{"num_hidden_layers": 16, "hidden_size": 224, "num_attention_heads": 7, "num_key_value_heads": 7, "head_dim": 32, "intermediate_size": 768, "vocab_size": 1041, "hidden_act": "relu", "norm": "layernorm", "norm_place": "pre", "norm_eps": 1e-06, "positions": "learned", "qk_norm": false, "attn_scale": 0.177, "bias": "all", "tie_word_embeddings": true, "parallel_block": false, "init": "normal", "init_std_qkv": 0.0334, "init_std_o": 0.00592, "init_std_up": 0.0334, "init_std_down": 0.00592, "optimizer": "muon", "learning_rate": 0.00634, "lr_mult_qkv": 0.7, "beta1": 0.9, "lr_head": 0.00822, "warmup_steps": 200, "schedule": "wsd", "decay_fraction": 0.777, "decay_shape": "linear", "final_lr_fraction": 0.02, "batch_tokens": 65536, "max_seq_len": 1024, "doc_mask": true, "train_tokens": 481500000, "max_steps": 7348, "dataset": "wikipedia_en"}
MLP neurons of a small language model. Each row is named by its layer, matrix (down: output weights) and neuron, and shows model dimensions 0-223. Each number is 500 + 40 x the weight over its row's rms, rounded and kept within 0 to 999. Numbers have three digits each.
Before each neuron's rows, "fires before" lists the tokens most often just after its 100 highest values on Wikipedia text that the model never trained on.

fires before: "own", ":", " a", "ig", "ub", "ire"
L2.down491:434506493519578511526484434547439499480461485510471474515522493493512515501496444520508545456452480501509512483508489531490482554390582519531510539504463494466513477578486462515501538537509466533437485425428542518488438453562479550507497427603572494463561461529535537475494477542515483517504487489435472426461469504527505533481509591439495525511520449443584542549554496432521510467472542535542556493461502522455552409513518542539378420521476506522470526457437524506468532488481534431523560515508465536440496525511546483513558511501547525439569477449528529487527521468481514484526542428491509584513417539483478438543575519475554446470490541511460496502474559498466476513460

fires before: "oup", "ound", "and", "ad", "g"
L11.down234:514531478442459457515571483538404471474524533471508474558592473491515507485533562528472526524500509415482491526456481535546542514448460542475454520455513473522432517582507472541501435484559496508448472498491459511491473491406408440513580473475449477510511495455530543518512449461515529528491506490502503581576488453473532487498597514461544506558488515482470502520453485461424528536557485538597491508494506576484517552485525566423530440488509545548486559504522498557482469484502578499441525478471503411489538472507417567468497525468539542515462466502519452458559450524514458515546508479415433499469509489496522565565544540503521487540509404453451519507448491502565522502520

fires before: "ed", "ent", "ion", "enc"
L9.down146:476526483562491523571432472428537394528508511506490485507579494496492518446450558513578503451518435541548474528494483543445493505509484484507412502473453370520493479569569394501457508541533465527547550448525494519500519468510523490555536508506531446489399434513533488509505523572502548530482480474450538497493549453506499531552482553483458495525433468486493535473480512453472519460567484559470559447574501480460495580475493469566510451470500510542531531471447456560513489452472490537497552508528430576448519475551519565482511474503499461551494468425495489540510477482530435479541550515528561461514491445538592482534523485494532542490435460426534519485518487461474445526525

fires before: "ampion", "ar", "ild", "all", "ang", "r"
L2.down132:554547493507490547525461435549558495499452547435569492582498506563371556448500416440544483416542494474487511474520517508468519535522566507511492472511530446445495534503534525474520467475441572525493497481485468519527428572458410496485480489538472546414575496489490473508446550511476411462484417459416467472582519483529530553448493559519484546461517551480476429467515497483450515467461474520515522572524559490511536488543470525533547521563517522436510465467477525537499451468512527527460424529489519514498475478562487533566558507461464598547499515487510485507513496461444494511495534501424526458520519516467497528465551484554429417467475537516548510487501509508488566483507

fires before: "ory", "ical", "ic", "le", "or", "y"
L9.down313:543579520481481501506504514552512538469548517533472495585506534541524617519526491524509501486452466495493503457532545438555533577560442512459517429460405511502536500459484527496434518611542558457595562494446435527465515470451475522422472511411503489480501543447546509508468487495436464537466565481537562475481537523469478510558508526459484474443554455499485522504523491525490485466531492525494490475398424472497532557535513463548491437456458537464487522499525509432483478505557489459495446527462550416475498506536514482524502524500517507479508530498497493504507446466462582462373509545469438498493519481502564448518520542511533419549465458505491534493568464502525443562530

fires before: "p", "am", "port", "m", "b"
L2.down42:482503569511518494544529520509465465558413438475543496545471517498471538511559518508432621508436521477513464594408510506498525448472534476443501483570518488501474503524533467479510480539502509509464476559568528468469567427479482466502461544499496469466541523516487508565512533436536563489448483478492428550558473376500444559501546548432501483497512511503518529557534482522464606523524468541452503433508512483533470495456523475503480519460396529492492508503501516480477513477506412529525557510467496525507507497509548512476496549444541485434517483432476493571480571512446522479546476504508454549413479590559464485498487477490441549481526497542449487460584497485520412543539

fires before: "ore", "op", "e", "in", "p", "eat"
L6.down732:514524481503496488492455510470430513484477569538543502520524419546488444489496489507511512509554452532529448517456489435486430480488434542498560570535463431557505513486481494526554474518557510415456580526606584514470458501538463494570494451498498494516521525564536459559529457549520539483493496540553482474508454515523442508451509489543498489544492469530483493398555525504477515539458453506473467489512476505483536542536539496501490455466601508522509503533542430472540479405475530551454496493511464428536506497566479481514489463486478440448507446480485517491403417422433520581545478478460553577557433559505498484519547504446544525451464451474560496570537485496497484559523

fires before: "own", "ow", " as", "ame", "ash"
L10.down572:595537513502523502438529505548514505517511490391482484525469518495532530517504463549482513507534511464478457505513487504567525526419583518450473477451515481499480487511510490501506489429479487469470470497480498533442422454469496580578494557469484502525542482419451522497471509479487384481570566558433508500509577547564533519482494482498531527516472499600443420554423519496495532501485485458453499399520453482536418468556527549480543530478542484481548449528517535523561476475468556555473455486467432488418555522522552492514471444512540576538448520516530494466521445513467451498457486523564458520468552478462517502529514555513597528482501414508510536493564458545471533485492

fires before: "ist", "ical", "y", "ia", "ic", "z"
L13.down672:561549416506489508414497513507481502555438496551560477434551502455481480476505479558495524459413535538466510462445538483538486468476470527455415457438500498515556549470530495516453473460542505506539537478467512525517468472477570583462527588548512513510600514548473464541505428443490494492440583518521520600556497540493526572512465586440382501455447521520468460423532495541495482514521456468563528460509542481479496449539558525509467465490512552538476475475501473515408492521512492491570480520487504506505471468528564496445473502536548471466480429494569557480527484522520473540479495441479515428482571468513575492544463498491440472533523536479502519455499478444502522549518

fires before: "am", "e", "in", "h", "y", "ac"
L11.down702:461543533568518492470493544458549501484540502557544455498445460520467560494501490482526486519469527447583554605444513485520490560510534452476493551513487448533438503442472497475440497493501514514497488524496466484467474500557497449484551494498602473497558473469527524485505473504500482502517502404416450511520547475483463492491500636447536531499438371510492426550492484463489521518537492502525526526486492479435471454550506507471535468502425495512486486596449513521505502512533495571436508552535537519545470500564539461541451436480568513579509443477520475461474412455524486497487559495497491514518439531546554506470513521464527501519504604490572407463558436472498502552499

fires before: "or", "ory", "p", "us"
L5.down517:508477533475509552567503510582474505465479468514442451430511458490493510544512505448555461477564544541501528443459513476518503509486482505480312440538552502546547548501507505508529525466559462460450419481569467529558529416538444484487488484488505535441443450506477539582474521433466523461517482588509524499453450480471559494513539459481529492581445557560456484508504477524552545507511522501514418449507443515508482475526480523547521487510590471515541455507532482521520476462498499477489450506478473534487421524519443502557469457461468523530436514508507502535493491538546491546416460535551526494527465523454567521530572504501429542542424467558510455556518511529526554487527